config = dict(
    n_layer=9,
    n_head=7,
    positions='rope',
    parallel_block=False,
    init_std_qkv=0.0296,
    weight_decay=0.23,
)
MLP neurons of a small language model. Each row is named by its layer, matrix (gate and up: input weights; down: output weights) and neuron, and shows model dimensions 314-409. Each number is 128 + 24 x the weight over its row's rms, rounded and kept within 0 to 255. A neuron's up and down rows have the sign that makes its largest values positive.
After each neuron's rows is what it responds to, as a language model described it from the Wikipedia text at the highest values.

L6.gate151 [131 101 123 112 157 133 104  83 141 129  96 121 177 102 159 132 193  94 126 128 126 140 125 106 118 199 130 140 140 140  85  66 105 178 147 120 165  93 148 130 140 150 126 136 108 107 100  91 139 129 113  91 132 141 112  94 130 190 122 146 158 143 108 144  98 195 116 120 126 154 168 140 126 142 132 120 169 123 141 128 114 137 146 154 124  98  98 162 142 132 147 136 107 119  86  88]
L6.up151 [137 152 129 157 120 119 151 132 119 163 130 130 143 115 120 136 107 149 131 154  98 120 106 131 145 134 132 155 142 117  79 121 118 104 148 142 132 123  91  96 173 148 123 145 115 129 105 134 124  87 130 140 118 150 138 101 144 112 145 143 136 129 139 160  90 131 146 147 144 145 139 158 137 130 115 147 121 129 121 129 160 154  73 103  93 127 124 143 127 121 140 101 114 120 114 118]
L6.down151 [118 128 120 126 126 116 138  96  95 106 141 145 114 165 158 150 106 141 125 145 153 110 128 124 121 115 152  97 136 147 186 126 195 100 137  80 150 104 127  96 120 108 117 149 138 149 166  95 134 139 118 112 143 140 148 136 126 145 169 169 148 123 151 113 130 143 101 127 110 113  88 123 133 131 100 166 137 155 141 130 139 148 129 112 134 110 141 143 115 147 137 157  86 123 123 111]
Responds to: Predictable tokens in templated stub text, infoboxes and stat tables, e.g. "mollusk in the family", "Brazil /", "Early life", "sq mi".

L5.gate553 [147 156 104 119 128 152  84 142 121 131 134 164 149 151 116 111 147 137 165 146 165 174 113 140 130 161 119 124 131 139  94 150 121 147 104 138 105 126 149 123 188  76 107 134 164 123  78 139 124 112 134 145 138 152 113 146 108 118  90 142 103 109 146 113  98 108 144 150  86  89 147  95 139 126 116  84 118 138 100 102 112 165 117 125 105 139 141 119 155 112 146 136 125 134 124 152]
L5.up553 [117 133 125 137 102 134 128  99  91 120 153 154 137 128 133 163 122  89 144 124 109 179 107 174 153 138 158 122 142 128 121 131 147 132 144 133 152 108 145 144 148 127  86 142 174 122 154 127 116 128 171 111 125 117 110 139 125 105 132 126 122 114 118 162 140 133 124 145  89 107 114 156 160 145  93 138 122 119 102 126 143 138 109 150 113 129 164 102 147 126 113 127 117 168 144 153]
L5.down553 [111 109 125 143 154 111 171  89 103 138 167 102 141 106 131 138 134 144 145  75 113 146 116 135 162 160 138 111 139  89 140 133 171 123 125 140 124 108 114 120 132 140 137 118 138 140 122 168 131 108  72 128 139 163 141 133  55 101 118 115 152 102 110 137 132 117 155 104  91 163  79 123 189 122 121 122 132 129 123  80 167 153 187 106 137 152 123 118  72 136 110 130 100 157 153 140]
Responds to: Mostly "in" introducing a location or containing group, as in "is a city in" or "mollusk in the family"; also place names and name fragments (Montana, Baltic, Philippines).

L6.gate342 [133 121  88 158 149 137 124 167 117 154 185 125 131 133 144  80  91 134  85 115 139 145 133 127 158 111  92  79  58 130 109 140 168  99 122 130 191 163 137  99 151 153 128 119 117 121 171 109 139 114 135 110 113 112 129 115 140  64 138  98 198  86  81 127  92 130 126  93 139 108 101 110  98 123 145 120 116  75 114 141 118 144 121 140 132 134 126 149 139 125 151 140 101 129 139 176]
L6.up342 [143 122 101 157 127 106 102  84 114 145 123 137 149 137 107 141 118  98 129 121 121 120 171 165 102 127 100 139 149 109 114 164 142 123 155 137 159 102  91  81 176 136 144 129 108 149 111 117 111 156 150 122 167 112 151 161 115 103 117 134 152 101  92 127 146 107 113  76 141 130 124 117 130 109  88 150 139 158 106 145 139 128  89 136 149 164 138 114 112  97 174  93 138 134 167 118]
L6.down342 [113 133 138 137 123 162 129 109 151 101 145 137 117 123 157 141 145 135 131 127 103 136 119 154 141  94 138 182 170  99 147 120 179 107  80 126 145 127 113 105 150 135  98 123 123 128 133 173 106  90 123 154 127 102 127 154 138 137 128 155 165 174 135 115 139 167 112  93 135 118 104 136 136 138 109 173 163 184  91 165 113 117 142 115  97 114 147 143 173 102 123 121  90 128 175 119]
Responds to: Tokens right after a person's or team's name in tables and lists, such as stat parentheses (10), closing ), semicolons, commas.

L4.gate80 [101 111 113 133 109 113 131 147 127  95 136 177 139 160 140 117 133 123 112 137  90 126 165  96 163 131  96 170 104 139 127 136 122 109 102 115 104 118 146  92  98 111 142 114 145 133 133 104 112 169 116 125 107 146 122  79 158 120 119 124 131 131 119 130 104 125 100  99 133  98 189 130 151 119 125 118 162 141 110 148 112 131  89 110 176 116 102 116  93 154 159 181 127 143 125 119]
L4.up80 [130 116 134 105 135 141 127 123 118  96  82 134 125 143  68 135 114 112 102 147  99 110 133 108 135 133 139 157 146 113 114 161 142 153 148  93 137 112 143 130 111 121 154 150 117  97  82  91 158 119 141 114 120 134 127 169  97 107 108  94 142 147 142 100 133 122 163  86 112 140 195 140 178  95 115 137 124  72 152 131 158  70 102 137 197 146 137 129 119 124 145 136 133 169 147 130]
L4.down80 [135 109 160 188 134  96 123 133 118 131 100 109 129 135 154 137 158 117 141 157 136 124 116  96 120 133 145 133 135  99 150  96 160 143  94 104 128 117 101 149 122 161 131 124 115 114 134 110 167  99  94 156 145 140 154 148 112 134 103 112  50 127 135 133 137 140 126 129 106 120 136 196 133 148 135  82 145 175 129  93 140 117 142 129  80  85 140 133 112 133 137 147  80 142 151 131]
Responds to: The token right after a multi-word proper name, usually a comma, pipe, dash or quote closing a person, team or title name in tables and lists, e.g. "Clifford,", "Maccabi Yavne |".

L4.gate688 [124 103  90 114 139 126 139 137 105 109 157 142 153 104 145 126 119 137 119 127 114 104 146 151 159 153 122 141 122 162 166 132 127 131 131 138 160 144 113 141 145 159 111 141 148 120  97  69 162 137  86  97 112  94 160 108 104 123 162  82 157 164 151 117 171 148  88 104 133 127  92 156 116 118 136 119 186 138 122 124 104  87 140 142 148 110 134 114 140 169 153 133 163 146 143 115]
L4.up688 [ 87 135 140 110 130 133 138 164 123 101  95 142 114 155 171 121 141  94 139 124 123 130 159 106 131 108 125 159  94 140 146 125 133 130  95 168 132 124 137  90 103  99 159 129 152 109 146 126 147 147 162 126 163 176 124 136 130 103 131 111 156 104 106 130 133 170 119 133  98 106 149  95 124 151 140 134 103  98 130 137 133  92  93 130 138 109 127 143 119 142 126 119 142 122 130 116]
L4.down688 [134  94 139 123 157 131 148 164 122 156 143 133 135  76 108 118 107  90 120 102 138 120 120 121 114  96 134 121 142 128 152 145  68 125 140  97 149 122  95 135 135 106 162 115 100  88 124  98 111 126 147 153 158  98 125 136  98 124 132 103 128 115 160 126 133 146 129 119 136 126  97 112 130 113 150 159 136 121 123 123  91 114 110 108 135 116 133 130 128 141 117  49 119 107 149 140]
Responds to: Final pieces of split numbers and words, mostly year endings after a century prefix (17'69', 1998–200'2'), plus name endings like Fujiwar'a'.

L5.gate477 [127 114 129 144 117 138 167 112 117  96 164 119 141 113 126 152  88 121 116  81  86 118 120 128 102  62 179 111 115  73 126 113  91 126 156 134 137 135 105  82  99 132 111  91 113  83 156 110 166 117 134  94 125 165 161 131 109 127 100 127 140  84 147 103 181 132 106 102 160  88 109 120 153 135 130 135 115 131 141 123 162 130 130 156 101 142  97  97 140 114 171 100 110 119 112 150]
L5.up477 [109 116 139 183 120 127 168 132 119 144 148 129 105 133 118  83 128  91 125 175 143 130 130  97 130 158 104  96 144 143 108 156 136  88 147 111 105 156  76 148 146 123 173  92 159 114  60  87 129 180 134 139 124 110 106 147 115 104 106 113 117 149 120 115 134 161 168 145 116 117 139 134 126 101 133 148 139 127 133 108  77 105  71 126 121 107  92 141 195  98 103 116 117 139 121 130]
L5.down477 [124 111 153  54 161 123  91 168 153 128 132 172 120  96 123 102 169 135  98 125 109  92 150 137 153 157  86 103 193 124 110 126 153 148 143 149 143 124  99 163 156  99 162 149 107 101 103 124 125 106 120 112 121 109 130 161 145  79 149 126  94 147 111 109 115 164 130 107 109 145 142 157 137 173  89 128 121 139 128 151 116 148  99 121 131 151 143 138 143  94 121 136 114 145 135  85]
Responds to: Tokens that finish a label or quantity phrase just before or after a figure, mostly in tables and statistics: Total votes, assists (, francs, mounds.

L4.gate348 [137 118 111 170 143 171 148 114 123 131 150 174 117 105  90 142 117 139 119  89 102 148 127 147 126 103 126 155 139 127 147 116  96 155 120 156 162 140 173  75 120 121 114 111 122 133 149 156 113 182 131 125 102 151 140 109 111 149  82 143 112 118 128 102 102 140  80 139 102 136 127 105 147 122 128 130 153  99 167  96  89 149 100 135 121 157 143 114 130  91 141 132 107 108 127 138]
L4.up348 [134 149 170 132 173 108 158 156 143  98 133  93 165 119 145 133 151 110 128 175 109 145 139 140 114 129 103 130 142 137 128 130 121 108 111  85 129 149 121 131 145 119 102 129 117 146 129 149 158 127 139  83 120 144 116 148 133 146 109 147 156 141  95 146 111 126 110  99 149 138 141 122 103 135 101 142  89 130  93 122 177 162 148 116 115 125  99 124 176 123 115 156 116 127  95 135]
L4.down348 [113 140 130 174 127 124 126 133 131 146 125 108  93 101 142 145 133 112 136 115 128 129 158 126 124  82 145 148 145 111 147 107 165 124 165 100  84 161 169 108 135 140 114 115 140 161 141 128 148 133 104 100  97 157 167 150 134  96 137 137 114 113 147 136 160  93 136 145 112 132  92 137 114 183 118 103 114  97 128  85 131 155 159 144  97 132 102 128 117 131 100 113 137 131 126 156]
Responds to: Short word-internal pieces, mostly "a", "as", "us", inside rare proper names and foreign words, e.g. Kum-a-un, Bud-a, Pe-as; also table pipes and colons.

L5.gate132 [141  94  80 150 154 138 119 126 144  69 128 151 110 129 120 113 110 158 156 122 112 110 131 114 158  94 138 152 101 135 128 155 108 132 139 112  94  92 137 129 134 159 141 129 122 148 111  88 138 128 108 155 129 165  99 136 136 136 104 148 158  92 135 141 121 138 114 105 148 128 142 121 147  81 138 107 139  81 142 176 144 150 134 129 158 113 102 119 137 135 162 104 113 112 119 157]
L5.up132 [ 73 126 105 162 133 111 123 117  97 135 167 142 115  88 107 116 105 116 135 141 147 150 129 140 140 164 159 135  90 118 138 103 173 127 163 153 151 144  95 114  62 158  98 131 138  81 110 100 154 172 159 148  83 137  98  96 114 149 113  92 134 134 110 165 109 126 154 139 148 124 164 101 126  99 113 134 151 121 113 138 115 140 113 148 165 120 116 100 115 129  90 133 135 122 125 115]
L5.down132 [ 95 156 142 135 101  77 157 132 100 168 157 120 100 129 133  93 105 106 177 150 147 112 142 113 133 145 125  96 170 103 118 121 143 150 117 127 138 126 115 135 124 167 112 157  87 126 127  94 157  96 142 116 107 126  67 146 154 117  95 139 129 130 104 147 120 149 118 132 119 162 136 130 193 141 154 112 151 121 146 112 157 151 138 123 117  72 120  97 111 105 147 113 137 131 145 136]
Responds to: Token right after a person's or place's name in lists and tables: a bracket, hyphen, surname piece, or House, as, was.